Weights of a small transformer language model: no biases in attention or MLP.
MLP neurons of a small language model. Each row is named by its layer, matrix (up: input weights) and neuron, and shows model dimensions 192-255. Each number is 50 + 15 x the weight over its row's rms, rounded and kept within 0 to 99.
After each neuron's rows, "fires in" lists the words (lower case) most often at its 100 highest values on Wikipedia text that the model never trained on. A number after a token or word is its count.

L5.up844:18 61 44 50 64 62 28 71 57 30 45 53 47 44 56 44 62 36 34 23 47 53 56 16 56 64 61 43 55 59 50 50 37 67 53 39 67 77 62 27 54 23 42 39 32 59 54 40 42 42 45 41 75 38 64 13 48 54 37 46 73 41 74 63
fires in: "it" 31, "they" 18, "these" 13, "students" 7, "this" 6

L5.up528:73 64 61 31 59 48 51 51 63 60 56 47 68 72 57 54 72 73 63 50 29 40 57 68 54 48 50 34 74 51 47 52 63 53 66 86 64 44 68 45 56 46 40 44 44 49 37 66 52 58 47 34 46 55 79 48 25 45 42 48 68 22 66 43
fires in: "with" 19, "and" 13, "company" 10, "was" 9, "series" 8

L5.up378:83 56 81 51 63 56 49 35 70 43 22 34 53 43 70 45 61 55 58 70 41 37 31 65 41 50 52 70 61 74 68 47 33 54 08 61 41 47 83 64 19 51 32 57 63 20 62 44 58 74 31 68 47 61 63 49 38 79 52 55 57 46 28 43
fires in: "that" 45, "on" 10, "where" 5

L6.up335:74 49 59 67 61 53 49 65 36 35 30 54 59 63 73 87 35 52 40 55 62 43 53 44 62 63 43 43 36 40 16 80 50 71 44 57 68 53 52 21 66 76 45 50 48 48 36 19 43 39 30 45 40 43 63 15 40 47 68 34 39 51 54 65
fires in: "she" 21, "gourdou" 14, "with" 13, "dennison" 6, "from" 5

L6.up1136:61 57 60 45 54 58 44 46 43 46 15 57 79 52 63 70 47 42 38 58 34 64 44 38 62 42 32 80 49 42 74 68 52 55 52 77 62 76 70 35 73 55 44 55 27 31 52 37 30 49 61 48 43 24 46 69 54 32 64 51 51 45 56 23
fires in: "s" 39, "team" 6, "people" 6, "students" 5

L5.up1270:54 79 69 61 42 51 53 50 75 52 65 41 18 41 54 68 33 41 71 45 57 44 24 53 65 46 50 42 49 94 40 63 53 40 61 54 72 48 61 41 45 57 53 46 43 60 79 56 48 59 24 44 38 93 24 56 28 88 49 54 44 50 46 37
fires in: "all" 35, "above" 6, "between" 6, "allowed" 4, "alloys" 4

L6.up644:32 42 62 65 64 51 47 62 36 43 48 38 35 58 60 47 54 59 53 48 42 65 35 77 57 58 95 36 57 46 76 65 49 48 57 56 88 85 48 53 61 36 52 52 41 50 51 49 65 32 39 52 62 13 26 61 44 45 79 21 59 54 76 60
fires in: "he" 77

L5.up970:49 57 36 32 83 50 66 49 39 64 63 42 54 82 19 40 14 32 67 51 52 60 24 41 40 40 48 59 58 22 68 65 41 56 45 73 32 49 49 73 60 47 35 55 44 21 49 49 53 64 38 61 62 35 53 41 41 31 64 30 46 44 42 66
fires in: "career" 14, "him" 12, "life" 10, "worked" 8, "living" 6, "came" 5

L5.up1009:41 67 68 39 49 72 22 44 69 42 63 29 63 52 56 70 16 46 67 27 62 62 57 45 54 41 41 65 61 51 39 59 71 17 60 34 40 70 42 71 50 64 48 48 24 52 31 67 56 49 30 41 38 77 69 49 69 56 36 45 73 43 43 49
fires in: "most" 16, "to" 13, "also" 10, "an" 8, "each" 7, "more" 5

L6.up578:36 35 41 59 46 59 37 52 46 54 60 57 48 71 60 67 56 68 64 49 29 57 60 62 50 52 47 35 69 70 41 67 65 34 60 29 49 76 56 62 57 67 35 31 30 48 26 81 29 46 47 24 50 48 64 44 50 55 34 38 48 50 50 47
fires in: "that" 23, "to" 13, "as" 11, "how" 6, "on" 5